MLP neurons of a small language model. Each row is named by its layer, matrix (up: input weights) and neuron, and shows model dimensions 64-191. Each number is 128 + 32 x the weight over its row's rms, rounded and kept within 0 to 255. Numbers have three digits each.
After each neuron's rows, "fires on" lists the tokens most often at its 100 highest values on Wikipedia text that the model never trained on.

L2.up1415:120115119045145095113100173114142130185183186089100150125076107110149124086116095177133078161063073136153125190119086110108143155085092180120133179120106113159126092154145112140100147162087132066144145141118143136185146097133122071142138108101123185137048109120120136087115115092080184136159168123173172114130144150107163114161108132058171129088131122113144091131098132104157152187142
fires on: "-", "===", "on", "l", "oon"

L2.up926:131162068099138149119108131100070129201090109110105170117089124198107144178171150116085125146074151158171155129118134054102110149157158119083106107121126087120106130118107141123081073063106090077080088108120141149127122171074127104134108124165180127093106176143126156140120096085131128070161087109145118195096164164140084150198098142128167166102141115158122125107168080082168148088100
fires on: " |"

L2.up1185:086141152157112177113100144147121109206122062100141141140131074154141134162129140121105145133102152140169072104119126031092136184158163121075168142134115094121141153163087150113149145120130035060147148156094089115115150183098134126086183118125118092152140141140116141124086156186132134104125082125186150128115115118129132097154092117092136139197123120111177140098139096130137113147133
fires on: " |"

L2.up1176:171093112129133145152173092047111150146118118128113106083091158134171115094137171118143122193103127163166140156131059167108175173069145115096138125118193184129157155170071137124064118150112077152176159082151080113140103106093145139119096149088159055122154125171118120144124161120122170136125186155097154070115151096084113125058106116132159116140111078072146105125069114137105168149111
fires on: "im", "il", "om", "p", "z"

L2.up487:095141093142087157125143115143202141154139170111104082094153129167141111116116170151137139120101099149095103058132163136202129149156156129173118139082125116153156114148090136127189165115130051087113100138089113127134153174122087174119102115145159122063159089174142153132136187164122095132120207069189146104116141108154101097137083137181125142110188125101120101087194083070103114176166
fires on: "y", "ic", "ed", "as", "se"

L2.up972:192189128177162108061140146106123171105131169093107129190112117137134158105060133148122083110094128113182078128088125212119131147141147132185116178135112177116195164109134130155137076106133143086096142106211135114087127164121165090107098095184163092097103117153185114144107101150134114157163126083168117176133161125089077124168130097139156145087109148118171154091147133079082075131157
fires on: "an", " include", "es", "ans", "ers", "ac"

L2.up1445:165129162106094091160105152188114161065150104115130086170093133132131153061146101140174108063195078170147093093144139179108198131174127148106122112141154115067116123111119142161208140124149155218071098142151088146147099169108141118108114133136152196110142122135120144139106076093111183090111074126143153110157178159087101145150129130114160146164153128099117143125155161117073055136098
fires on: "ug", " of", "ic", "é", ";", "ar"

L2.up179:148145165170100180122148140115076113130144072106173130137114149173089190209116136100062131138101136129119121114081121083077103165191190133088102142127102121076146162133123141120086144125146090104137140137104115086103146113063131142119156063137148126114150088099143089114074119167150145102126136092142139173110137058104093191127098105121127110050109083112155124094082095094127080130128
fires on: " |"

L2.up164:083107142144120136148109148098136124127119156103133185125130099138054140142098108151148128114078054164111161087135119147186161108133131099155131165097095134166121168109129081177069171158134060156121150102112132130102216115149179153151171170173163152138077160177116081116066065109114146092114114168169075129079164143139100145130127090093149140118063107172166134094107166173097115176137
fires on: " ", " v", " con", " p", " part", " f"

L2.up898:183067177129122121136121156169118078139152078146164117152104141080079116077139089109133117128121136146100132145123100098127151206091100139122112139146139121130141159109194143072155174088131134133146111120102164089087129130143095142143128094107130142139097162180178125108079134128164148118098080181127084174147135060143140158239095157115068131166105147122143097147095116131113013104118
fires on: "er", " j", "ist", "man", ":", " politician"

L2.up572:139050112125112108167093123213159135180135098138108173121145127163129133092158125094095115064175141151151186113142141161128122171134148186111107124058167071116137115173118120104061098126138141099119093125128148098188090120153189151087157172127147104137068167136133109107121156165125113090119086139101095141146178120153089156107118049128164112160089180126107082139117094146146125144121
fires on: " c", " ac", " County", "CA", " rail"

L2.up594:143093074126137120082160101184159131169117093152151094108134116114131107129192107149139081098122123163130103122120142157100126163116074091168128113132159166067074089114176127147087147133091088121157112141134088140161131092081199166137124141140147126105145153153160157082100130124048185136100188134129144126178078087097130052111074096168085091113108103209158109151057121110102162116217
fires on: "at", "and", "ight", "'t", " list", "l"

L2.up389:143130116102169121145087061122156109215150167079088182156030162163130133117102089161123111152092114125171092187095150171057169126102145114156179163095085166146127125150128098130161172151127115196124102056132157151156157120137166151196132131134056135110129171207153158125090137139104152175082112146115082129126174107083057179149173075121147175108192171106122113129187158111095080124114
fires on: "enc", "anc", "il", "g", "b"

L2.up541:103121153108172059107117135138133052078114129106082159142130128133078116098072143163094122141120105132105129103115129190161120042180120110085154147124103127108152058198116137178142133091187096103164132133152097108146167099087138116073168175149152106148105126093140107124133119096153131166115066118171031156189145082111138134156134178137144139073112116136140116083133135152179162153110
fires on: "ar", " such", "it", "e", "ry", " |"

L2.up297:092172150139116173155155136128110121074084077102111127070095094119144155160128159128177088116166131145160160094155144101153155155096083134098070086121136089134157121130094095152125131148110140183143064186113105062111139133121143125137098069068086100120113127125157153127125093130110114107155098106154154100130134116080058167090113160156150079177132086055104204121162169095153147147115
fires on: "rit", "al", " of", "ing", "ic"

L2.up674:114143169093107144134136147167144145109187074151178198123071077096093155157098125161105117109149142186121112082191125136105164180114116125113113127180103112097152153147145115110091102064158150077133134110148148096044084153154126109157161106119162118156135154117203046119088131094143145111153109138171071141106156180082143119122108112150119159180150138115094086098079172141065130118169
fires on: " by", "ient", "im", "ff", "on", "w"

L2.up315:119133138159108100126103106084132171117193137121183181161107054151104155180162123136102147027131074168133175153091117148144152064132146121137097113087155086151095123132134167142130134116134125135096122121101162149107124175101099169062126151117175103108157148142149065098129043178145151160118126098162139156118137100149145136130052117154111120106115113101111162132150133167127121110212
fires on: "le", " le", "er", "hen", "ae", "vol"

L2.up427:101121116096149129119062186149201181047088132126161165115091131106172122131125140112116136120133126131118149112173088117127156167087106193199165108142160082090085156126178143091109167118115146077179090149156120167117090080084079172152090134103152140130119046108124135163126087166160145134126132106120138058133148073109084139059130135105112117143106148160111140176127148149083151120119
fires on: "ed", " up", "led", "ten", "ended", "ched"

L2.up1286:172152064217119106115110171099136150150119191115127136115154156132056146150107149163093103105160092181161171100092146129128149127132109089110143129126155128107114076096110159162108109116127063081158109122160103131077114156164079157057092142096093141121120109149195154059153101130092121167108092171070099105150149170128137091151095175138124128147121152099110144131160094047082153097170
fires on: "-", "er", ",", " and", "y", "le"

L2.up591:165135077125081092059166117070164143124085128085160174165123198146084127126129097140130126100141133123165081144113169022195125080182113136191097148150096061164130140099139161098121153114089091099104135111090131147177107094112157153136160094143078170188147168127161152178171169192157077155167160078113120117084105109151151197111125119083135096165090147163091134151145118149140115140198
fires on: "act", "is", "app", "um", "hold"

L2.up1142:076084106130136103174097107098153079109130109137115127127126145106062101139127109136168090107153119136111131162145112078173142148125049098145158107146122113128120155179087181105094153094117162129154079107117127112117117150117149103128121128139112155150132147163089155139102165096135083149112094055159131123102168095139123205211100156080108071181103118126122119077161095097092140130153
fires on: "st", " st", ".", "B", "St"

L2.up781:124169155125134146104087140177105123132149086085138164143122164138156136136135098110103172070149082130092108113198071071140089110114175143100158130134154143056118133087096139158157169137176118144078158108114150160112132183141067114171162076077143111100094151168163128084049116110126158127115160216146109130141187140144133098148178111092149121121155158131122151115082114147149098119102
fires on: ":", " serv", "iss", " of", " feat", "ist"

L2.up1378:060185067101103161117111198140100099129088086119111088098175130178108161133107084088105142129119143169126131108090149168092150112099077102127124221142141085097151138135138141080078132157129156100104173164136140134142097084072134124069170152093128133112162161132116147148134142084127104138100132104097069084196123065137127117148109099111105062119151110141114140137122190160132093183129
fires on: " per", " Per", " 1", "\n", " Year", " %"

L2.up685:171104122166082156118137158139128077144166134123128097171137073085151112125099058105136080133109120094175112106128140146118114080157215159148102146147160111072103085098117080106116159116127141093171192135105144120145097142137149193164115171170172113104130191110111112184076110129148114135132145097136108124107146146185128142155145109151102160146215177113101123095120118134060117144145
fires on: " is", "im", "x", "n", "u", " a"

L2.up1444:125178130079154169133150094097108084066140092147155117156147141135185120111101085082113087154113112189093122149134137181181136134136091143180115163134200109161114196146068071109110197144132103115120179114125085089176144141123125108178124128114148180182183105105151147110110118129138119120123129111121126100152138128126111106150131164118080129086158126130158103131087107107081147094082
fires on: "b", "h", "t", "p", " wh"

L2.up205:153132106123143100155093154166095140157145099126124095174176120196120096104170093110155102116088084088154080097133099170147048164127119129149108144160101054116100144127153062103092143086105153119125139135124108130161134100180109161134132158095115113121127148148146106096118085092109122123169120131123123197116107164108137138215153117193185145168131121115088158109120077141123087144142
fires on: "i", ")", "ac", "ats", "as"

L2.up213:115181111141129124146155056159136133136165154138119150121116171098143159164161083116076119124140078171081166118110087152184097086083103125163096144081181146132161143130157133188116123153110178100120126126061178051133141061092099150159124113115182107089126156140111205120115160176063120120185118095098135142135182131121128104188140102069120124154184122164125139116161126051114173159176
fires on: ".", ":"

L2.up173:142153062112103145200130091108129123144119094109110086152204158154115125188126180098207123197051099106091143123090126080103112176132067099157093097106218099122124150196076124154131130118124087125181151177175108077173159180115120164145160186144188171116122149151133121088097148045139096129164113155174102171149190121166079142179124123174050106128129109166094162150143121120128114102154
fires on: "st", "pl", " inst", "ateg", "St", "ific"

L2.up386:087139133121124142112103132104133123123132163165175093088147121147130142149147173142148123088134089105147181140136070110127114164091102117211105129121164149120152165113127131106101108123060158116172078147073021121174139145102127110114102136115142164094128167119133139061147116120127164118118104175136168165114189098130126109214179077148077151131083080083118126110172120105128161126085
fires on: " Te", " commun", " Red", " Rail", " Art", " Commun"

L2.up75:154127124123149113093082153186122079136165143080087155098119081074126100099176090173135110090163126088206110095144169142120120126109105157116103107104146141158161095186134077159034132146117099123114107127106101108153079132125128164128126163118205153162116110099178104088075102164145139135123114073070114150139127093136102042121124105137103193105186155124121116088138113124148126132083
fires on: "c", " c"

L2.up668:152136164098158113103095164162144145116129087211084167101069107103155131068147155124142119134039106115049193161154118118116143151088155144147157141082117110112114159132113134126117187175142136125147166152146116143103094127160125132119133170108095176146114150196172097137159146146073149125169138146106123061113145080111110131139109109187144110132119143099110149113151118108111074096130
fires on: " ent", " ord", " cent", "ident", " Division", " con"

L2.up127:126074100095117073107114121143120154108074112099138144112106133106105079118154103124168134108167122143082141098158094087106110100102055193126147122120102123104127133117109171128119160124139152123214106130115152115147148154072114122091107163108139178177085154125113105141131126112128120128139098115130109088140161172092133150148097117140161138163067102114114071093176127109118139137111
fires on: " ==", " ===", "==", "s==", "==="

L2.up449:104155121202121120150099128154108150088103133129092088082110158144101208137139143115158118109103136157141113155148080176138163178144172142071140134139132118146126080095124118167125134116143088098156145137142135112121168179150173130131118161164099149138139149160137084084109046193126118160152147158113132158082075199101120074092151134117140137129122167070069116124123146161149170152072
fires on: "an", "y", "p", "t", "a"

L2.up875:131123126086153190125139126112170161145193112097134093218133086142117123100102131145141116122159156159074087089091130107110128113070103131096132129159186199153154090137161161158142145164161125194135144136096189108091099130155144102098180095152112153147201128151153181120114150095176160100079160218126126150083095093153115139136114152158151114089090153143060129141124122110143086132163
fires on: "ov", " Year", "at", "v", "ad"

L2.up176:089172122062108167166084175153125197117170087179053132121129149176117184094126117176110102105084156177114154152116159139060138176138137100133069165119115114145127082199150141174156146124101147158170143086150098153126101128093120112160103073138149124148168137077114119133114097144128100165168197160115150149112126149159143182160127096125095095193107151134051105133092120107104131128134
fires on: " career", " life", "D", "A", "I", "view"

L2.up1095:118137183161109109124134175179081042164092135148136055135106119089093108135118147127135074162182124156112157152134099094095104158127158137097188141188097131082173167079145109103096162161103086150174137115119138115157046149100068152151150145133115125129123177135176159204100095171162138085113063105171087126133038122181162133129160121145065126190141124095147115132103191138072158132122
fires on: "u", "m", " of"

L2.up362:141140133145144160115177144194117104154144128162124128130127140171113095143155114101138174094149118123081092199123112129141122124116108165138061158112116129114107153153190119113112080092096162136085149159090108079087060124073185119142192158097159138166116076142115108070132133137135119161184153122113142136133105100107103154138115123168137151139187149151088095150132113152107175142188
fires on: ".", "i", "um", "us", "ens", "a"

L2.up1329:135177068180141092101104075140153092203154132116147114146098135107178155145097155127152188105123152133147181139156111138122134100193154174176137108118119169056126151123165109124155163125098118150139148141126113059081093147147131149106129139159119108097151173146196125134132125087097124070147115147190140144119140120125165134174080119147109136132095188137111104120133146120157186192153
fires on: "ens", ",", "os", " 3,", " 2,"

L2.up585:101160129095144107170069126133079133108114053183089180190068166141158079096153077156155068108102132187114146156112116118181143129126148132152126109091105167137157089061135088126189173211082055135119162110112113110150123136126113127108125125140089143185164125178123109158117106148153175118100163113098119102154140118113174119087136112072126147080115125104168120176144134082160126138162
fires on: "b", "or", "u"

L2.up1119:185112145133070084149117113077100181101070144162117141051152134165145135108125088092108112105119131104091105114112142123103138135145164144157165183132130085165140069140167130154181186147141075135129110089100107146149116109123117159169149150114158095123152133105188137107119139117129182098040171108125096159089129084101159204170135081067134130090133174144179144176124139160153072201179
fires on: "u", " act", "v", "_", "ul", "ust"

L2.up967:084155168101145136123163115109114079216140096098148134111116138202163118160131145137096107137187118202106141149211127118149087129113126068150141068094204142141121143149095099148122110096114128130151138130106153121123143132118080190147162154074117102131151135126081155125143196111074121118141140140098092127141165133099171093188087160119125096133114078156135088164143105096114143165140
fires on: ".", ":", " The", "p", " to"

L2.up645:111161126142138149126159166098170166170141152159061213170126092148127115110147126134210065158130131098128151141118073116160150191137137127108108082130098126086146083141113119111157058095147115135105084087182146105082122153135103165180139136144134099197111103138112071134105146114130107129184175103108123145114181157109209105134135144088148101136117070153145134061087098122039170111181
fires on: ":", "ab", "o", "um"

L2.up37:167142151113097175104161154135145067177139125092141132130117081120116177162147064086164118096149117153114134106119099089102113126122142091113136127096138159119155152160127128123157077140162147118129110136128161092134099186083120128164154081061107127121153132107080199116094168139123130128144139059068096121127171113122164090140142173182094104099119085117102161126130112148125140116101
fires on: ":", " on", "board", "el"

L2.up1497:152126130125109139137200109220168121103130125119142154164160115122098150155116082147164157128097113135160101143156116116156109166117090119097112148129176060134129107090118091107137146090157153099135114129064161098124136095102131103118102162168163177161160174087174139053140142105107150150125117055126168121150167141149142102130131161042123152140184137116160091075204170022188118078145
fires on: "al", "qu", "in", "id", "che", " any"

L2.up1351:151147187157091125126116124124097079156182156114137137116146118149141197084182155102122137193147118197095155083168088049118048189155152144120099096118130112130141115084113145093125100079064114123128137125169095111216145173105079116158145147119131130109153069145147127116145157106166195133157111156120180157105107120105144091187089134057055095145125157155160171167115096124129176107094
fires on: ":", "ation", "ol", "ed", " No.", "s:"

L2.up136:109126134141103146145135158141138076115119093111179183127167096095059115117129125159147153153113130203153109093091126094162064188115128102136117166175144093095203152140187118141125149109093155125111161137122103129116069103128121144111107145134102113068113110142183173126112147111099122124143062091117106066121098092087106176159143125072115158095112143085164188113099183137109176118156
fires on: " ", "x", "u"

L2.up666:133119085132095099171084138113162087123119123090085050093130144152093109105130139068117067102082102207130113181130145065152076147042094101134117123180170112078131131121120121069143171181116148122151159109135214092101123152131132131096125170164135113111108123162142100109120088168102144166100171098147149152163079156137130085136120062093128147164136122130064114136106105145187117120087
fires on: " to", " and", "g"

L2.up1283:122125138135162095138131131121092068195135053054124134124096139107068166137142173135120137160121074089134144131118119038093089145111172106081062103142133144141090105135104078138139109059099109144193156135162125159171166159126108121073122129123124107112142193151146144136072128122143091095115148101141125186114130160130076123144052132137144168133146164129130133079111037173116139101101
fires on: " |", "re"

L2.up1362:081152101227130128170127124099104129056082113137135153089103123116136074116103162160137134111115075123100153146164127130165115109068170141151131118081190216127158119100106179089095154099156055107142136158125102150204145110116114114127127184128106155086088172145126140122102155122166114137124138144122091059099118165145119112159175118112071131211182111084177145150153147137127142113146
fires on: ":", " (", " called", " –", "\n", " (born"

L2.up171:056097055114081149121141101158134097180120110146099115122103090084172102109117092120192110181127116167167147153149099114142110166145120152132087150170117137139146074125060105136114190084111157065184130167112135034081118105127121104114103156077129174131134155136169142156147139131131141134118160123158105171115129140122116090176165079101111150180095166120149099119076154099113095096127
fires on: " of", " by", "=", " as", " to", ":"

L2.up1191:109145097037178156091103088098115045111069134109079152153138078111153082080135169221132148128151159142126138120170161131118133132166121198126167142110123132140091103136124169106122159070153093169217164127133127060097137143139100089116122212092122123109076137190178118160118094104083145118148093161122143115126138122141059158083165118148086114162128106058113084103147145049115148073115
fires on: " as", " with", " to", "qu", "on"

L2.up956:121112153197165100131068083138121116082149170170184142089146105161142099104118134127097111137152124127139102183141105134089138141089115095102089099127118126193161150119115120137079125142144104138114147088126139119113134154150149084128112127124123103127112153147123061121158144142139194185126136152069086188106124190065173073120208170137093073099109117153101119121113109087126112074143
fires on: "ly", "ic", "ed", "y", "'"

L2.up1516:134136090150126171137134126189117123128166172143135172080152138096149147129067156106105091119116108162163116139136085184093156112132140126176116130132148133131114106116179138140123152128134119184137119141098154149160179100117116067091127197135130128154142133102098168183089156127033135146108142155121156112114153131141085108162108130166109102171161126109071090114160183128154157143095
fires on: " not", " commun", "un", " Un", "'t", " My"

L2.up1200:110206173165120136146115167107166133103104103135105113069106068157140148128149138177087127152143126114129088117107095144146163133212146116121104153108118116162139173116133144165084175147120103139179129127136186098158183114127106121139187124069081183142124116178130118141076106119131117194079054117092139129083063102171183098117169146146152147160141162129115141070125077129151141078192
fires on: " career", "areer", "ely", "ly", " life", "ued"

L2.up1310:124120072152084116112133112152188063130122049074208164138149163114109037190122097180074135114147093085098197149116052130102122111146080115133085104148158160088138107101155166127112143109076092126139136137089116142167079092115161159109136117104138126109144128138085175128096146112119095196128111125158139158149158100110133154112052126172122171123151130110070161131131110146145139109154
fires on: "ens", " Pr", " ass", " min", " br", " members"

L2.up954:095087139155118128103157115141125148105143141098121141134118125103094156063115146153156113111147085148127133106096070085158131140130139140085237146085045138125117060162115097166149133154074118128121106118058089124110168113141031115112168114149162145099177062113190128119147168102102180110186111135108085189177148141122167143132093088126134133146134091138119114078138173108141142152142
fires on: " a", " V", " I", " A"

L2.up600:125098099124124141138124160123160172116172117085118094137119160073111159151187122199070170147151092140143070103127141130122166123138142096180121155142067133119107157083159133138075099104119091116126101105125212086124136064121170133161150107085128171098137128117095135175119150113112097110125072187162105093116114080172087102144096144129090154098194084157110122133122022211119140107173
fires on: " |", ":", ";"

L2.up1111:135166075079118086111080139105121077110117107174089130165110135182113094090125105103122107089072125107131113145135183148146149107123047110096082146090140080178141114093101067088156140121149092195153176121161164147130073129136200141106104108116112182180167192118112116125111153106085065096045151152117118140085109125158120097166122159155087147183087175154094145169122098082079145153132
fires on: " to", " Bar", "emb", "enc", "amb", "b"

L2.up1353:131099119129106111163094081125134122133114118084111104167089121175117122107107122107092164099155125127074178092116127143134167154138147139156222196149105102076139107079121127168091102097143093135151117130166200039088158079046177130110137111114090153158067171085171139150130124139146123165133167154123134098149150159125102164192125098116148070179129109150125142120176156180188132155131
fires on: "b", "r", "m", " (B", "rid"

L2.up918:102133104148111144130130160182135133141139144110124135115200135152116176136023172155140156095136086114184136131087119166061104098123121141158086103196139112150129086121136115121175154115135094143139144127065146089119130126142117121161102137199131113107085119136091089180168112061136174135090139152088159090113181100062130095059127057153109141128180128066130119045111147155089179113125
fires on: " a", "\n", " an", " is", " was", "s"

L2.up298:116105148161072123169099161195128117106124144147076171162108086145061091053098130101120172122149118134149094132124105141148130154111147103137126118148130115137094157107123101221089130166159152156123112065070114101163130088114141155136185107116164111119111149123091141106140128140150203125170153135117129136099109148192162121136106202164090151116119137154090150125131177176128116117117
fires on: " att", " inter", " ob", " ", " p"

L2.up935:131109170158128147091137106134152163164117066097097102074160140150131105054180138156141105028169065125080182156160120127128132078101097148141071167086111124092158114135144056162119114090098139178167139124068159174110131131115091093193151090107174152116158104202129153139145124130097131117139113094083123120117120086136092169072140161134157142117092098172113127108093138125129106111095
fires on: " a", " qu", " A", " c"

L2.up73:114145117100156173113157145107127130069122127144136127074146179149137077162118118144090126144106103192120138122163138087126083109163136120145172116103116170108123097142137206112093124071126117111101084101150160096146150094139180045139170151120120103037138174120219143177138085156131129111140087177170109078085105144095089173162116121145079123136155103112176113049083089110157165094119
fires on: "\n", ":", " |", "|"

L2.up155:075135148119172169069123177095085208153135151153196167125145119130069095066159098123090175090143177146127087140139134116079164147128124115127156144179133195054153146113136046138092120097171055096183136090107147118084112150088091113136129074132128091174131118089138119114107140135135187167151124161120118106130127114102143108102126206143126093101027161121091203069133114190133112163107
fires on: " was", ":", "it", "e", "m"

L2.up216:124169160122137149116117079099147102138150115130080131096098170133015189124161105100093104191129188120139151105127167111102157151088143219141140103107119134191093131163099135218132124117110140117127096119101101134198127099118105109155135113198121159170087114120100140106174105069118151148155156133061056114168135151158101173085125139134131123134129164108102140124131160126189111154122
fires on: "end", "and", " And", "ess", "al", "ather"

L2.up290:087115101124145157097097136110076072128109153102115163141138168121137108109152160168130159083125120184085165110122128108113052185168133160156149157162083179110159131131080109128107115139129173122182108113076141141143083173096180127112124140159143072127098193132122178115115094098120093120136154099137108164090190152094097135124101113101106161149133120156121088122129124123134183105083
fires on: "===", " |", " ===", "|---|", "=="

L2.up1159:103070138109142168099130094137101140167144071198121148207109087127080117104116070116154059167211142195079100125087086080125171135098163084087154107140085155111133154147181109107114107167123170151131122182111141143143130086072137125147205096127149106116121170128163126076118112150140104141114123188089155139166085149122120113164134150089130160172105112113128125095088141127192168164149
fires on: "at", "ort", "ank", "ell", "ad", "ut"

L2.up641:150156131148208109128139084164082099133118162163096117104154136182138139101185131129097142142138150148109109109120114158126109108152118097148133098147127153096175112116162108142138134077081083138109153164106076129110168125114181110139166162129128110150145113101165192158132146110136129101100149145190140127127132146123102099128102133146112114112120123131127119091093191193190139057092
fires on: "ar", " is", "an"

L2.up1086:141133175143116091115172177164166105089118103125062126151100180112127103141158112164217138104079108123119129078181077120165174180148108133106146113146159097109134192117116081171104164173100082159083074156143142144115103110160138150129121172136155103120118148095151151104088154082136166137153131072170147102101122088125091143154160111134132183097141143106150167128139125176113106168119
fires on: " of", " such", " de", " ", " intro"

L2.up675:125110139060165110137113051074121160119165092069102161124069100098103058141175126104176176100128094113132120144131113099116176119183076097133057117140094065154138121116141102102130115132107108137131178161096160130151142111122149188176170129143133092154135128171117185176124048086132130096216103080136139164132171176134127093216097124138154103158145158172132121136098062118149083115124
fires on: " of", "f", "d", "ab", "p", "ub"

L2.up627:102120052112128148152122138147169123102141090187159094122167129150165144122157145118144118046141075107115171076122129158134148073083120123137143091099114220092116155110171120088095094124102078120142097159094145167096097101082094145158108137096160124162117161107174111094105116119125148143085158110138092138083112125135107149172121128146169180178175120079083180138165104092134099153169
fires on: "\n", "amb", " (born"

L2.up1169:145142205142172121135168078104113120140078137102126084067097103195085070131133104114099175131165160135128078108130139117131176128138142092114116072093118145128078156114090185085158117079112136133111150106117130071126129146133160122146102155124170146092134155151109117214119117128066119126129092148151145112149113110097090152090153151183096054111098116176105121120105178074175103135087
fires on: " was", " as", "s", " is", " been", " being"

L2.up633:112081163119133118178098105165146168140120134116144157165107091131161089157106141103166127085132135116159090115185098178110076132118157110122110145114102099096166126095126094144091131180069125140105131132130135125130139163114133198120173134118100068114153142174104120134158084106146126119122141115096124132094147066130093129126107049083088183126148119210093070134128079129195124122106
fires on: " F", "f", " V", "p", "P", "b"

L2.up311:152087187177148099107176160155136160182140093117156098129136115119156095103137175092115110145128133144147175120154103131137089141128165143123080130160144148103129104060122159141135069135094122137142096142112131075143095222130126148101107191110141130116072111088130140091104201106130119078098149136147124095088133175171149127157124107124128095109156106134144117097141077073101083085134
fires on: "|---|---|---|---", ":", "ation:", "in", "201", "s:"

L2.up1122:094117129102117103187127094176162102128139126100119178098161181164084108081117128141091129076108084148094085106145170146156115190091096097129123147092164123142139077111127161100099140150112152116124172064118182069167193168124092121138059164105172101118125071170116175125193164168074110205161095106154112088138188129091174128167105138145083147164125152125112129095124106131152153065136
fires on: " M", " My", "y", "in", " old", "che"

L2.up959:087105168123196143143072138168172185131156127151154110094103127111162102130088076128125153138208179128160083107110158062121092125105137155061070169112170106175163085148170154162097120071165086190144115099166175102118064123156192101208137120110187176071075131098139131124096154157066127125136115093131147142145091142135138104157142130163092157141136115148102150152125119135115099112175
fires on: "ot", "res", "so", "ly", "ost", "y"

L2.up605:099148096131141146126103131138139125157137164124163152191100111210135097204142149094107095118095055134163137097147080056139141134094119115132102148114127144142159151081084135096101151176078119108145158108095184088108177188217123117133153092143129173108134074164098092062128099097163120087089102080165138137127107117175126153138201149118119134181181067154166141097088164157115083155081
fires on: " and", "ne", "ge", "art", "–", " to"

L2.up940:123059173104115080108100198131124172148122141121103158164170098119101130137132125168152120144173167089092130115148145113142159074090093146133135155127141140107134140139104187188128075131051131113061134091122152146151163120129088153105059150111090155087173087126109172101152187143080126100128141083134126117115107095142118132133087136144139070148118170134133103161179138116085058095165
fires on: "ent", "ater", "so", "ren", "other", "end"

L2.up985:077133080074103153134130176142134140135131140136069162122107170097187115145104124058116150073141121093189044151105134120142121154125104139121072083137158142167152093139109105175074176088147123117121132102124171129092107172108107140109057112095223121139125093113192120096099165140116108103162119091148153124085144078083179142145060113126050003173104097186180172101217118177116146151139
fires on: " made", " comm", "le", "fer", " make", " Comm"

L2.up468:120077156166117096102110096144138131117126096162080146142135100122156125156123120171157143125105110075153153146085176097142154099168112077137119087099109089150195128152120134144116086140107124131099098139178099168157157119125172092111078086101140142091124108139155142060134173126126184186102118200156140193146086081125158155124149135141128088161124144142168144181106174092131144144133
fires on: "ra", "-", "rain", "rab", "k", "al"